config = dict(
    num_hidden_layers=15,
    hidden_size=160,
    num_attention_heads=5,
    num_key_value_heads=1,
    head_dim=32,
    intermediate_size=448,
    vocab_size=4096,
    hidden_act='swiglu',
    norm='rmsnorm',
    norm_place='pre',
    norm_eps=1e-05,
    positions='rope',
    rope_theta=10000.0,
    rope_fraction=1.0,
    qk_norm=False,
    attn_scale=0.177,
    bias='qkv',
    tie_word_embeddings=True,
    parallel_block=False,
    init='normal',
    init_std_qkv=0.0449,
    init_std_o=0.0,
    init_std_up=0.0449,
    init_std_down=0.0,
    optimizer='adamw',
    learning_rate=0.00231,
    beta1=0.95,
    beta2=0.95,
    weight_decay=0.06,
    lr_head=0.00502,
    max_grad_norm=1.0,
    warmup_steps=319,
    schedule='wsd',
    decay_fraction=0.895,
    decay_shape='sqrt',
    final_lr_fraction=0.1,
    batch_tokens=[8192, 16384, 32768],
    max_seq_len=256,
    doc_mask=False,
    train_tokens=115100000,
    max_steps=6731,
    dataset='wikipedia_en',
)
MLP neurons of a small language model. Each row is named by its layer, matrix (gate and up: input weights) and neuron, and shows model dimensions 32-159. Each number is 128 + 24 x the weight over its row's rms, rounded and kept within 0 to 255. Numbers have three digits each. A neuron's up and down rows have the sign that makes its largest values positive.
A block is one neuron, or neurons of one layer that tend to fire together. Before each block is what it responds to, as a language model described it from the Wikipedia text at the highest values.

Person-role noun endings
L5.gate5:174141156114142111109117116124108101139141134123120116140153120105120167101156149087144141145146162126084082141117145145162145148146122103157112106143128167127134087146135185171149136100147093135145126105122122127119126135158077143087108127094146125112119163137162114146134157090158166116148125166126120091123122112119095185138161103134115101125096160142178127137184095126161144121108
L5.up5:138070116170159097122149089115099121097094122133117122110169090133122108130151118123113147136130108122145110144189124132107135144125114119098105129131115163144112172176114158135120151097137065135114143108125106152148139182130123131130054112133108090138152087129143122136142154151156141162133123086150167113109145120094149148146172124160092147107092121151143113110164138151119130121105
L5.gate122:181121127122162127163144114169115106146100106118160125113165111102127158089133121130124069165130123129142135096126109123132099171143174130102147120124115113087134120156106133160134117097124088134104149092113134138118134091143077070157149151078097140122151102116135131114124102152080144151137145135156137125136133092135130122104151111155096140112105170168103151131118138151132147162132
L5.up122:138126121149129119129169105105117107109083108130125098120090076102127135080115105084121114140142150153169144119169140109157145103132175132127123136107152101115138121109114140185111138133116128114119134149159159131180154165139086064141166109118127144126112127145118158153146110109114163134146082122159094076100104140154172155141104107125123169194148148113144119177138158120123117137142
L5.gate136:138166138120140115136100116137109114118129152124155143092123141180124148114120159109152130162104115146137149147124166146130110124117163089176151178133144096152113136148078131187149148108176126149109117100057089134100150125125128149137127119119093153116125128118151145149125140137151171119082099115137112156095096061100109129107148132153116115112136165138142121089146101120131136089111
L5.up136:143116105135142110126096130128094124124129160155137131123122138112103153102137167136134106163108127152146093119077134126083169107163140118116097131130127078132140134138128137135142141115173131107124105093115118151105138119176137119121129121152100092134155093092108160147157113166104124166085121144105113144132132114134123155116112149148080132112130116124102120132156080150156143113079
L5.gate139:157113111100089129132125089070127121135077137161123116125121124099109131130156102099092087160127115121178089103122174120150132104103144099133103151110115116145150066166133116164134162135137126118126150094143088137129143132131112078147144103101092186132122103090120099151136141148103112088126185150121104132152127096095131149163120132096126097118076120115122101125118118124133126118140
L5.up139:100147184150139140151150115134104134128118166115133127109115106140138095122145127164137112140120125140100084126127138109126094141122128117129133185095138203112094113127113153146122123132106121115117135128165102090116144153144114109136136087114099100149149145105103132158111146181151125100113148114164131124111104081133155078103124119145110151095107136139145117152113116138168133125102
L5.gate234:144137110160120189142138135120131144131100136102119091076143147101094137124093127103132118150120138120140154098120139098104103120118151181161118130143158111149092110138124140113125209155137133129076123123112126131111117089095117106106131136112098153146117128128111127166101122125177130125131176142118152120086130053093128126165106121133120123134108151094106105109158142113179147157186
L5.up234:151124133123136105142141082110161113125098103140130090111120156139104107171135112166083086105134110118134118120112121152151096142173094127113139159120103116124127164134107124162136135141157126123131136086167090120146169103123097087104191162102121156098100116083128167128139150141129147154143150142106127125175131135100148145147109138144168113172110150109125101167119164152123108123139
L5.gate274:138142142178132121085128134152154126119119117134149102111131110109128099131136113149107073145093070168145124110133134087089095079124084089111086157131124116093140105152094167125132109126092115102145125123165089133115126101098115088144136128129101150126100139104139104137159126139113133101101107165102132105166157131141113152163166150171160139072140097117100138163084134114132124103101
L5.up274:142185118164145153130101153136176138130136166137156152133089117130158166118159188130091158078103137115129115131137150110122115159111124104115107109107133162142123104121069149133090133142140111146115090108121131108145169117131122158098124103107134131114116116187160116150130140085095099138123143160184147118117127120111123127095162097143132078154131129127122105129099163145104107116147
L5.gate355:144153142092156134092146137102115092162129127166119116105138129100141168142114131160122159124113123157159125116132132150141087106120094109119101165142164118126110158111131169105116102105080109119136122122108079116170141133165118126112127141128114127089137108140132151124168120115172147115155111128182119101133124106099144153140113164136169145154165110124159161134109114181130153115160
L5.up355:118154081149120115124144129139157162093103129105102142149105155148130098109114175167154099132108136155144114140109180140178133180075122186090131123152114145114074118111120147145140106110121114122142125107134140136136137079160180132134156107086095163135124148100118098106132151149099115141129157176109084119102141148105065165127108117119117086135122123134111137134109142156128101127117
L5.gate400:144146110134139113137129152178143191131093099151179134144123129140158130116146140124167116085144108157114134107110125165123128155120168150118124148131115124110102110139136146153119151151116088139114149076141128118141154122131101130138138121078178139114103152118123144128210134105098149156153144149143085132109122064079133105133126152125138096153119109104161136162162160110176120108123
L5.up400:178144118145128181164103080126187130125115142138140138138118109119092158175101120122098156120134149114165116100131136126109092129125132120155126141126105118162112135152126128172123107100134121108120145093152145132154091115177087099149156124151128099139130112131131137122105115122151155121104124143104144148103122108135112125037096168156147123159133112106124108124143101146182159144126

Word-final suffix pieces
L6.gate376:130122111104115127094124163100121116150093131120147129159149126137124119103125199095119096165124098165121147097103090104129100111096167119106108163119121118135091062133129128150133162118121156157128129097130107126101102123115094090162108118127056166148148128125155137127153120109133121098103149137161136117143159156086131099152116106119118139132116120114158138079119156101107146122150
L6.up376:100154129107108102146139146108150108118114129123144139146102113141107100133175146165122107098151071122172103112072106106146113127112149124142130192090140134138119111115118131104101144135124178105115089117112122154119134116156118114150094154135085152147142137093146128101115126116111154103100135141157129133145121185130151129128149106134117096154123133149162143071093163144130136080126

Titles and occupational roles
L9.gate7:143106092135155157133063132137119107161151108137120126138114143088144153095104186087146127143127096136134140115131113114133134131161147107134148117123108106131131108126114179144157129120139128105143143148133080076136125131115115103123073128100142160117152133135117085114135112143127181094117118103160119130116125137120176130188145122138093090096082149126123140086141104130090165123144
L9.up7:147133150119130105116180152137129149134122130089143167174144117152111122129126096156132142113150113102139182122142087110149118105132144152167107179128171136151119113118127160122162125130105077105117122132147120136171115169160107144115141137203093110138113090165131127130137147131156123174116126119152153133153119132135186096108158110157135098135142112145173144098166136119094143107083
L9.gate34:148127079168106123106125150126091134144136157136107154131132177116171158125154131091102102125117093104124127113123119138199129127121135106156142117122134074115101096115084150138161160127126083116097124102115132115130110175106123135166111125118153127114132176160162121130158120132115171146117139124094170129140130082141090097122151094116102109085130159115108149130160143153145137154143
L9.up34:084137087124147146159093177112123180115129125122111097105118143107130153142121127138096131112111125100091157112125126136116095111103118103135121132120149107119085156091113110149118163175130118153123146126129146158134141113087175148114122114094115126121138163182138163081119125145105111135145096133078166169104110133099159092127152073138135130094106158103115115101131136123165122116122
L9.gate129:153141102125112110144101102075139138148080084111144130133144131114095125141110109156122130125092165146154182145086091109133115128129124148125123161148146140132114125167141123175108150132168107105121166130125149106129147132099138097078151095084127078142142087145118165113126082120112129116124138115098127119086129154098092090139163168160119106117131138129152128103111115135091114135161
L9.up129:134109140145110122163136177137138141103146148078122107155065106106128131131167113146114130122144139149147165101112137108092112088085130125111130107118114160121094096105106146136111109149157078147121136132119142081125126096151131122110142138120161117097099117166116144171086154127144087131064171136141162102107166153157157124102117175169128156153100132107118129161152134124096111107162
L9.gate159:129124111164137129113133136132091094184108150135129139167137178131194153130097156119118098142153155137146105119144108102111159107135117091153128151137129099106187115171105141140129133116113142123160126130106086129158110187140120110128162111111102143123133147151132164125166160109162142166084129107153147150180133075089139121122118154129152109139094120142126158120103119130104134127138
L9.up159:086107107171132127153142147139117136144115152132101147140125139095173155153105149115066129126162111150153114126129137110113167144191146095153121139071132141143167121159120135121079147165098141105116128135098109165135123181141112112107147156114111105089142132131129095093118122140131114135084107138172165161121132140106115155111138135117142145155105111140120129106125109102118165132122
L9.gate280:173119126155118153120116140138049135138146142128097129150129169140144121117090122117117086122112120125151114108100117131149114096134150099096153109112138086101119107136136181137164137118134124142100138106125104083126097163093134146129090132153102147138120134109085132140177113141103155138064157110151164142134142092156103075138107104147135131095111149076125156115165100124130173106099
L9.up280:131083132195112167108135142120116110140147163166072105141129161118130136082142115140084111141147140115164141106076119132119115094149126093128127137133154142114136099094133136128145169132119122140101129126113123136130120140118123136121124171118095128163109112128112179134133138128106129106106131072147131139059118093131115098147132130149130134131092116092144113102130138126165125116090
L9.gate355:152105129100133178154117133149112121130143162152102134132110108089129138103121118141094104133117108138141106108106131123137110038165161128077106114129110140125135129121130102106134158127168095162125142146152111150126150114120079125125168084150127102133099110108109168108162065097107150163164106110092134135121119094109100124124111122144150165101126117111121112112115076068180130131100
L9.up355:143177142169129134119126132088145078118134134191136162150123146113112151163131115135152129132110114166154100116111129112127117125174135084140091061133144115182160115149181094129110141135132146127095136180125110134126111183123099124100142122124122117118105129083129108125111123118101194096153088105123161130098122117121119094113131120117120140129119123124131127160143156161111138153089
L9.gate370:170114139095147126104183123101142121119116121117140140107108119103154149157147125099120100130148116163100140079125090110163134142128178142098117114145161127167073117110165169160113187137126146161102123132123133133113116158105099084131151115131101132183116130121141120130143100091124118154138110130119143097124130070109149107139125106095129099116102140122147108128147132115098128134175
L9.up370:141135164110135151148109126149131100115179094121107151119139161154140120170181147072153140122158069166183099130117133134106106110119127100123122112117147156099143166103102121147133124157135123116151124095143083148127080150122146139152119132138108119153150090118088111110166117105111165096113152123133105104135149097144131113169155138087123129112079120122081096128152122127141104112140
L9.gate434:137094163135142119111139172146105179148133131159150173133139149118081118141123125121118105166126128176131133115163100123168130159168187120118143105119146072116133135215113170126111104128125128149138143105090105115112095104138093111120175148117115117113134124137119126093078130124098126117110138160105122141135149086093128154114103108124125140108121119124130151125124122125138126124096
L9.up434:135117117149098110143071127159156202130102122136150142125138158138085162135144102093148136122136088094144137113108109103132117175125124117107134133114124126153113141134103157182108125145136088132114120169129140088138163132138149154142104148109134152103118131148074146108152128124126183099120141107144123137130174157087123141130134123135152095100088096147164095141119151095163172104117

Merged prepositions, name fragments
L5.gate74:133165062136110149076106137108099113114115164156113119131130124116120134158135143128127105122106125160104114114052125131102157114104080112144153151131155143105100109111129144125130110153144123167142159097137094121126117106172112134162115123160146117085101154131204141170146125175128142127111136140107105123123119133090086167129102144138154139134146115062105151108087131133105192132145
L5.up74:095105095109147084108106128095085120128148135153110072125141131084129093122116101118152139130143153128134135149141113135114165111128167141141120103157138084157137107137141147116140120134129141106160177146082140126112111101100149139114098119190150151116162090122119158184118091113104132113093113112113148121095129156152097104155110167121140155177117133101108134115113100086117162108152
L5.gate252:136145095105128121094100144108138097171097089158112087162159127137130128113090179136149117154158162143125108142177126137144137141151118095138121111127131138114136141132107152120150146091148126113151123096134104117138125131118112119112125165134074109122125134110143134117135103150113091117108146128142135114126155082148061119194121094145143117099117128149118135103131146162090201106142
L5.up252:120112129084155095128079168139124135129138102140119144171136090124152087147099093150125142139144138093159109179178088129167106124116158074154142156132099138114131131126145102133143137138155150140116109110121092132144131111167113139135079141127120130103106105100139149086091167137081096132104143119146149121107126125153114146123100120154143102122114153164154152114178097141123167098146
L5.gate270:152152096136169112116144114107108142110126115139135116095155157132120147109146096148105147126133146115095111116095127142168069146146141084159098108126146087102143106156118117162121191106128097166145151094171145150132134095119093156100128132142148114126084150107132153145121151151145139107133111148115072104088126160102115142176129126121153142111169143115120128127104115141120148120140
L5.up270:140092150109125097118138099069143125095101155167137115140132095116114148170118122125104160128082150157135100086134122114115142159131167171101114147109132102131137154190109103107132186100151172158133137062076126168115152084149112132150145130137118165112122130110149151136116130129142119146105096143107148127048124086106122101131148133125117135104137094121107110125166161094142155134116
L5.gate364:133152109133171135115138164130111122111115130148090093083152111152139139088114144129080150130115211123124107133124171131113121104115141097140131148129124048137109128167087151172134145114141190155118102123132128124138120157135151136109155111151118140148126123160138164145154139143118133116103094169196120142129120142127099114125099124118128141119132134122122147172153068135131171132134
L5.up364:130149133116132102071098093091148134119126101130071060131133129109132103096098145082112122075136159136155137148142126130145101137134160144156136126174132121163127143104101141148120107138144106131102131111130158081112164132123191127098131110143131127159160133183109145154156143158131126095148109148145129138131134177126134098111129095103069171125134118141144084142112105072175109097133
L5.gate413:178120090129173145143139188140121069146110095132144110132144121162116127111121153149129118141091172123115132124165107106146109142118135160127115131107124117084130135158136162129160152130139122202140108099101138103126100087138147114119143122124142133129110085134137136124131140124119149124130158175104136128134135136174092158153101112133154146132147129133135144078123125114143192136133
L5.up413:159139118115144085138123119100085108142155112127136123136190095121093123135108132149197108110110125169109081109102120130110137097131145156128117148108104083171127150123162137133157126144142131112115123123083118152133158074154142115139150103173091146112143080144088179110116118129146110121103118131102124128103136155096102120146162118135166137145137087117131140151131146101128158089134
L5.gate426:148116097114143176149129089139149109120115128114130147132113107125117172141150156170139099140114168105098130114171102103100130113104172159160133122152140170152085176113112117142152148094164174116102142090108100139091108071101121100105138115165148146153130130147123164143094147154150137135122157094148142119134113089147145099129102162133153113162140168119128155096143163095118121081114
L5.up426:107133157126169127130125105142122131116137107128155127130060126114165120091122166092105133128124135118106145087134084159155114140188139136118125088128142170167139129141103128185133156144117139139121119151124146190140149081106098119137099130105147109131115146147121154098137151120108085144121089119121173140131121154113191134112164117123176155165132167119171107120146121123108139111151
L5.gate441:158161119134164144109138127143095142110102077120135117127099145156170085129120161120153123173136103140106154105122150158154145140126155104092138111130140067132090109153139152123109122161116138183111152143079106151153089131109123116121084093158118151141150129110095095122160133139149149096094120122154159138147149111083124116148137141151129115096115159130142126132145127112062132124137
L5.up441:137116100112080144149116129118136091118118080105112122116138091120129116152071149117079112131123148133132122143119113107183106141105149099153131134127148103136079147144114116169122137118151169159129111091081103113148101135113148108173118128106133144151111112130147075099128108109118066137104151148120132153167125140106149173111120109128143090122113121119117146110159097129121132168168
L5.gate445:143175113130157100103119137171121121136141111112165105117135118143172110148102134125142101175118172159123110140129148133188064167131155108095171129128144089146133141163119160127110136134112160158149135098090129066118138106131103123161159126135103150105116141144117146164160131121156114171121108131151129153116132124134104144142131132161131117121133108122103126123087160110137169119125
L5.up445:140103118108132113065136186160108123140092142148131098140134134124173146179134155110095140159143118155088142117114093129138149181116136160136132157145143110110134128149128144134115143103118110154134159097104113139148117120141105156091120141152125131125124132110148177116114146155125143150135133113114144154066132110077138090159156146132110111116091115112085116134121144090109145070151

Mid-word subword fragments
L6.gate217:112167111102138127135162137139157117116157154116134145145135159123165151103128176113088141121092112192094153139106110148143143064153141069137115117152128133144127151116132172121116147170130151174119136110093132094107107125137134115101170152159168110127109136165148119144124121145134147136159102145108143123125133129122146097139125087144143155091145158154101119080169120119087130146173
L6.up217:113107168143123163130114146104142142132101117087168141160106113168137118110104155166102117139140117110102120113129110117114101160119151181128214153136118129143120108104122139133112102178085118116093111141126124099103104078155111100137132183109170146112121129136125133102116164128143112140120125119110120138095159171197148129098138136140164116121140084127099144126148139137114114112125

Possessive determiners before achievements
L6.gate369:115132134106152132118106157119119129132083128130146142121181098134095051119134091079128123122133107161140153099121136132125114123147129124098130139116101082113166138135136098142130121117112140129145129117094123135123124134132172106151149096117110127125114106162119127115168133106077146136123148180066130123120168152131080116151104115142151125089127112118056121086085129153136123160093
L6.up369:137157139138143099148096168118126141116137106152195115157142105126137116111134175109182170169123139107133118134122120117131179146120148136111130120137124123134119121151146156149132108124162173169103121098142173071085144179160135122140141122150126135107156181113151139127139116136141111152124092147168152130097150104145108163115119117138109162141085137127092159123165124115120154149122

Ri syllable and "a"
L9.gate21:137145125152161145158128080136081122155114119127125099156150151111116126140088139147135117100085150133137160104143128106135163110140167087115128181143127118096151115122086132148184148114131106135118119126129123144112158118125151143085130144113126104084104158154115151114108132155145140125100157189162137137158122125156150115126090115169152140129132138147127090183107134128125095175123
L9.up21:146131108174165146137119143147155095109133103148106089125127128114112100146144101123111135107132135087128113116112120107123114119117083141141095138119122114118135122127091170138121164130157155130118140081093131137150112150109142129085091083140185121151106116171166140111103131152182084132113142140153128141121106110124133104113132142150086062102092108145107165156162124120165131090149
L9.gate88:134130155136145099138106115095136112119105146114136157143132150121111119160112123094119133148117146156135127088131142109151071100155122114138144114154129142142113120140108109116103139081154100144137167154140152109116197097103152128183121138138140146156111131117146159106123163162177142159135152126071111123100139112126133116141105116142087100088113145122116143097161093109137135086204
L9.up88:145077097128164078114114140091117156153143090132160116186106152122140095120112126153137120120126118104142125134104106104134105144134181144145117129124117139128113141111109103106136098165140140115110114090132140107145143167089115131146091146138149146115098136127102181098147135180101124132184098115113124142109103150134174140136169125135108127189113168099109128142132134091140100100112
L9.gate117:115103119128092140117135141142127097126121151133123147132152095125101111123104108096095102120088124120111131121114123101129117055094108102120140117138096069115151096176138127116151106160113110074121131097148148077108123122101159089154135136167102164174102153129166157101154108154142132127105166153130095142123154133120103112143125130099104127132139122104109168134156072133179126105137
L9.up117:108102141104110110128115113124131119105110134097165132090120147129081125169155059080140124111138115158103138119090109138108127081134100151087098110128114120086132129150081086150103117139120133152125135142164132140116092151160123138142151110122120123131150155104157117096131161118094168127125096159123151146153122161155120113145085112119122102098091129115091132137141125153177091149077
L9.gate157:137108131124129143149124122123135127085143113153121061117148146151133121163141164138114139142146133168089127120136099098122111079130150087139209169120114107181149113128108118140138131142141178092136115105148132120121115132109157150129118138133139173164111126161118120186136096111155119104134131105130145140110119145119149137110101118169116129116137120123147131165133146104167115158120
L9.up157:138147155109115164137106127141154096130147156130139132118168108120098118140168159115120133105123106110128147139107100103089171076113132111113129162148124123146106100131119154124103124097146143119103127110109090128085117114118118099098106145140172170143104142125172082091110109117130105087150111127134154134147127159159140132098128215122125153103163140150081195164140127084158139172125
L9.gate181:128142130180131123095148102144114099119143108107136136115173114139142173157142165098129150088124164123118126176115110134124120099099108093118189153135136106157108110107083108155128158107144144114121138186142109073141073185121163129138120136108134081134137128165130141132142111120145134166095123096170119155141139090128090171117086152138103113127150108096108142145123137106092185174116
L9.up181:130139147106125107153104112149113112163121119122155108171132125131144153117102110134125109107154133139099128162131104118152087080151111166148126103147112140157084125136151098133165112132134157114152103114127102138128137176105135168113115118084159094118143132112112114175086125173119078127159131164142129138144090101134149146167110092154132105124127123126123147138142094116195101126109
L9.gate277:114107124123135138139173134117106147093091132131089057142160130116162139126162141118105095134130127159131145093110125108105133086141129118089123147124102129138130105113119109125142194092145155094102153148162070131134102175102130137104176131112124108130107152166158141135140134117170111156110128131128121129137116121168130139143110126113144163126145132105104094167099119093158154107115
L9.up277:107145148171142132075148106159159122128092122111171100125123144102148107138119115068195131107125128157109129136094112134091132128151139159084198087137116143157210144129115138179099124111148113131136120134120120129148128154125117152139148093134143185139139152126102111123156133133115129094101143138128146152103146136104120151147149078127143132143122146103121128122131130137115130103150
L9.gate298:143165132118125100127120122109124126115150105136147092146108172136163134118160102127134095138100093105091141115124161115169124099083166138147184129157131106118096126146120109135096101119104113129137163128100101074109056182114128136106150152156116130106138136131147139142155084138110141111139139170144179115143109120110121152128138120095125155138106149109120166130173139110181106142149
L9.up298:096133119122171112127096104188119130117120123127132103136106156172114144177091127156121131148094072152135141141080145149145161107139115139145141192145140084148153128134161127111141113139111141148114125095110110157128119135123128148152086187108132101144148114165150108137109117122141140162135172145115138132129159132151087133141093180142132145152072137133052160121102124140132105117132
L9.gate416:167137109138128131150133092123128111160125158120093141125137190169107146142122169109125123126120070130124148098103121122143142127142204146129132147117124149108124112131095134116126137137157115137120108131122177152099131117142107112124141129143120160102121104169087146112114150146136159128142125142134148166152170139158127112136153085156135122113102120137112136156181117094157205097110
L9.up416:141107086145138159148144144132158089142124110091156098148126142124121106097124123099109158128138143128091158137125112093106093153142145112189106153132113161081156117102120133107102179166123130134119137150161133088107181130126123176128087142112170139132095111123102115129123159124120137103153126148169130098129131122159139102118135095131121137175139119110119136086101124152124129120137

Preposition plus "the"
L9.gate134:164151103153104116087119119135103140102101093154113129107162152127132131108119094115115120123120123094124136137126115145157106145122152130154148166139124111121112116166126120179124148104136111136115142123102124104120117146128076123137120130157117137132158147159145148145158133124158158166076162131145151140142129113119130133121087125141155103126054161139127100101139142083140144145134
L9.up134:137166126122149148113133101113118136137113158116128112122160160179123086116088091128135121162100127128110134092126087136122124157159143145131135180146118063155109137142159106108093164146134149146183133112111134118120103152079082131133116112144103085101129169123149142095147130123153142115124093124100176149126138176114126141161108131115137122141126131114148123126085167092127177078115
L9.gate167:156148129175125139096078083112115153135105115100170114142154106134175089081093106103140123117160122113136113121090099173137092133148153165124129121153121113126135107090099108144118137117149106126123141154151123086107121123103087124110135121140139144119075152128119154144164135164126155158154152087147156123118168091120097099164090122107139134133136164119108148076095137104135130141133
L9.up167:162152115134155117120132126108132149118130093103151138135133132153175118109124147116045104132131143072082148127141135129102122129100170132112152116149124126142134134145126150104118144120137141121127144137135115118070119139098120148128125144184150138114130178129147122159142146152109117189115082112151144150131151117144109141116107124130150125137143148113143136106103104063101124101129
L9.gate202:127129125126148102110131139173152143149120124120095117142177170174138163138115128100118124126107167096126097153178090113148119123134149125148138110120125100146137160133129118129158136082136123106134134129087109105096140155141146152119140113168184192126113138147139164182171133117188154144122162097131103136152113122102101118159112105142140136132147125135122135135130138103136108128170
L9.up202:118135157097130120121111148157130151145156105134087113134098159146107110131112166174091102144101177146101101131108118116111143125157138103122111045131125154136138148123135112122138121125119157071170117121117137151078148136126102166111187101158150147100116146149098122169166110139124079102122146140170090152129112152162115138122155124164150134147154139149128096153141162104109127098140
L9.gate250:138139094153131149077097114140119115115115134139133081106148185129128144120126130091117105123121112130081144135150104132072095141084127104109119137186163137105134113143084146176156149100128143111114154111150079123125128146093136125098136112138160159090142153146085158132124115103158159167100143117150167119158196113149101113130123103109165105121093163101112139123094149107145132146127
L9.up250:146136099131163130104116126088135140109131115130143096145115139130110120136099129115145144154114108152124110135096092133097128152186081122142110165153193112119131140121135156153115117155140169113104134064106151117148185140088102091113131138110167095110146142131127136122123130133181103132113115137143153141135162106132096143164139173131154123181116145117121108158057167115147109098147
L9.gate296:128128102148119135126085147126083158140168113144161125188143155119168206134111133102113144155124120128093137120131112136087132151119117094163142134147144115153172146136127125179124136133141108150132135170111100088133118143119108164134140160158144137119140179128168124144135129144134145151073143118140124132148136119135124110147124120142143132095110116136133147096120126092138180128149
L9.up296:170160085093163146115148123130096151104147124164119137132114109146098122105108118087157118150107127141130128104106128145153104154125144121127142142117100100107137124151162168138134159136138166133143101093076099138131120175126061107113131115154133116099112127160154125115149107072134191136153154142121168121129117134103112157132119131109170113149160149079111131130113152122183146114156
L9.gate325:126115100158116168095179159125083163126119199170136110123126147112118172122139148124114135172104111122128125117142107148153163110145112128140155116129130122139095145107135146156199154090150134135132158129136106117152112144126160156125128124108153114121116141155143083104194128108129177146114141125106149122104139098106116134160152151104104130140128156142131134105170145121158172101145
L9.up325:132135117056152125121156114153142139161133129136094130114118173107113109121168131174151107117138082112111086140153151148154137104118166105163113096090161147130084135124110120116091164136133099105129132086105093159091106165129042128111129119123130158124102150142123119098149105138160156148111129144147126141116091107135106113153151102118134140148172130093116141102130140110176164106175
L9.gate393:127122116135118119129132108124121131108121094116130165088144189137129159111163151064113106154129104129138151098138140092121120152127171124148165167118141122125108131130143137140102147120127085152128130172161184074106088157139114133145111130153131127120139151131142108141114136141114164152112130115139173150105141128121157107070128098127087088129124138129133104130145130124138197083125
L9.up393:163162094125178092138103123157136172125142164137116110124140130205128131096122101124181132151110083143145128154139106130103107088119109134147150162157143146121138104127135129139123125131147136100183134117167145087096108131115092147157137143130126107149117129120136133146114127121159178133124111077164139128148104151153186129103131145173084094120163117123067100135101150095129176102121
L9.gate408:109176118168128108085120162112111123079098122078109104144115152099147158168114132124121118148106140128123157070114166134136112132120103129147135133134115102181122132126132140166133174126158141119085137138114138113083123096125139148077153125145128124129081135145091126110191121129136135119089113146166149137094133126097136140154136156138142113119112170116141109138141128123120167142137
L9.up408:141133119091129124178102119169104139106107087118113141101092122123100120112170105129068128143100142115108137111090104138154109129113145092134125095161142141159121131115173157117082152137137147143109167062117153122113179149155091084146116083126148146122147123134161118153177106098093131137117157109131116105135128150141083130095116128146092120130142166140099115112120122110131097152123

Mid-word pieces, esp. anti-
L5.gate29:137145158114129123137142158124145069102140105146120157118153145102114125132124108128107129152131191101097156129107106134115110148116127108105150108158155070118168137170129135120122125106157161155091120130196111154147125167116140147105103155140114125132099133175138132136134136122103115122109157121099132110124145108059118150115054136151130108119123141094131116140093124138124151118155
L5.up29:107089125097118115175174169153167135092188113135150158127191148109092112144134130152101134141150176109123132101134137103125127141091130137139108161125145156122089148096077122112128132130146122142136146130128150147101148148131128139160097101182140132110138106128143170138155137111110113158090125130100140131120119142144152174132105139140086133132135148140131089152148113096158134110129
L5.gate32:111100165116148117143117124154110142088142105121148095112131147162177110151122162127131119118136110108142133135132097160132146093108200159079143089118139103151112157112088109167083157088143143121129137141090112138126140100068151127132116117136131178123152118132112127148175146175110119164113129103146182159126155142113164129136112124126146129127086150111157160117158113118104162119114
L5.up32:068144120098148111128106131109089089133103105133148144092124128138100121145161144126094130104115108132141155126108106157149162094121127114078143112136142123114140115197138093116118187115135184128161129117103108126154121153146123126133120089139172124109096092120131128140134114138163141125127110085130139137161116165086140143104182151120140117139161131122146157121162131098126147097110
L5.gate51:166124100108133145098128143159152165129133083133126120146148125131111117144149141135123084102089145173121140141154106064139100111104124149103118156147096129137116126157089150167129122099109106102139073109121069114123183101141115108102130106125159131137078096106137118135106079140141112151132104155093120090090165082152154127091145128153095119096090115124095131115162104111163114124106
L5.up51:157166136152131153193136105156127112098156112093154170109102170114154150113122103110132179122127110114122172144098207135158172129155143115133122138112169079109129126158099117087147145133125184117126136096132148150119130171150141129111122137134151180112141146150162136131149124105124141155095118099135120124149129153145123107126150097126093142127141169090097140118130098118095146128135
L5.gate67:126142079080154155159148139101133103139180179104099156110179158139104147119100161146124155105134153124113133143128115096132156150102117118087087156142113103144110144121114172165169169097151140130120115155138085090114107164155151151090115115132118124107133117144109136159124150082178122135125125145104119118163108104085138133134128151135084146105140135147113120182136127091138147147092
L5.up67:121152132076155132131094166147142160117126126124157155101167183164129151129163120143119122122122169136136143145150103086104166149133163145055121118142128141131126116102165142174166152122142119135118131173132116120119113153103160138132094185127153107129167115135088139145132138098119179160127168107100148117112129096128162147128118146162095116130138122135121097141131096127111128150080
L5.gate82:120146125138112137123136096125136138121146147106115108163145134179148135136103179122107128130160179094117121105140143123117150100118143138124180127137120151172097120138089150138146120151169108119130139156112133113205109129102075119152105140116112078142133101132132164148114104177141136142070115085110124138132128125128114129106105143127130119130097123092186065152165113099116118147119
L5.up82:113154157120158138125154130142133158090191132118139108134127126103141152087085097138118141141115136121174154118126119111115108100115095076144120149112148152144125107070124131160141151073091146122147116147090148125098138157139143158155110133100070112122132148160143089136162157075148095171111135075112140120165124142149127154086125161138156176075122100156144127129163127155132098113129
L5.gate114:116108167091122160129143122132121109109138133139155158076155137129069096134126119145096125141114137128099159141173058116126159109097097121120086155141125142137145146115084126155104133108130144150131141136136121148111105115135138086095106136140147150121142066122150130134083108121138125092145124127104132122166130107147158130122108185071119121081112121111096093152181064114101132142079
L5.up114:103121118062130181140117142122125153111153093102129147117142121148124144087138159116105125099146184154125095122110094077121152110102080104107112132118121139081125127123081129148140191076130154172133109131131140147120156115089103120119063110102141170104119108133131108143152107093130136118136130117116143133182157134122109107158176132127157125121117111143115148137145113143147141140101
L5.gate219:129135156135108109131132135141137158119119102057080134134136149134121111144140136107104134112148132133151159117089129162116137114148181105108177164091146125116053110149145115103137154160140118132106121138101094116131122144102118085151140141127139165142107111130116130142140106147144162144088125132123161123123184145084131142133125185117155098122140157134098153097172144068139135133163
L5.up219:125147132105104135157120122095128139110113127087148116127089093127119127096082163119166153142156167130103150126120084109086146131117159099134140126118106106145133076068120106153128089156130153121144116151143104116104126124131113108136159093098112087103126147132122105127134099060108174108157182100107154128120152147108155113089134162122136132144125116098144121139108124134080089140144
L5.gate403:096131116098144132160134148117125148104114186121128077108170150135110117106121117137102120115142159124129121169154124135126140106084124088143133124131125102160114109140142166177163157148136159172135149135153064129122112154072149145112152097103134150121129133144155123148147145167160120102122122136147165105149135084121131085179164127092112133074168139140134152150139140102104146141146
L5.up403:101105137159137150155105084151140133142151153115138104123155128114132164097088106153119149100121153165157161110117151139080149114131123162095129141143138106113141134154122133114118137139111141113130156146103130113196129121131113142158131171101134149156133081105149111124133144122120144128161108128122182116132141112159104172135158127143163148100131138136145122135162132080168099068124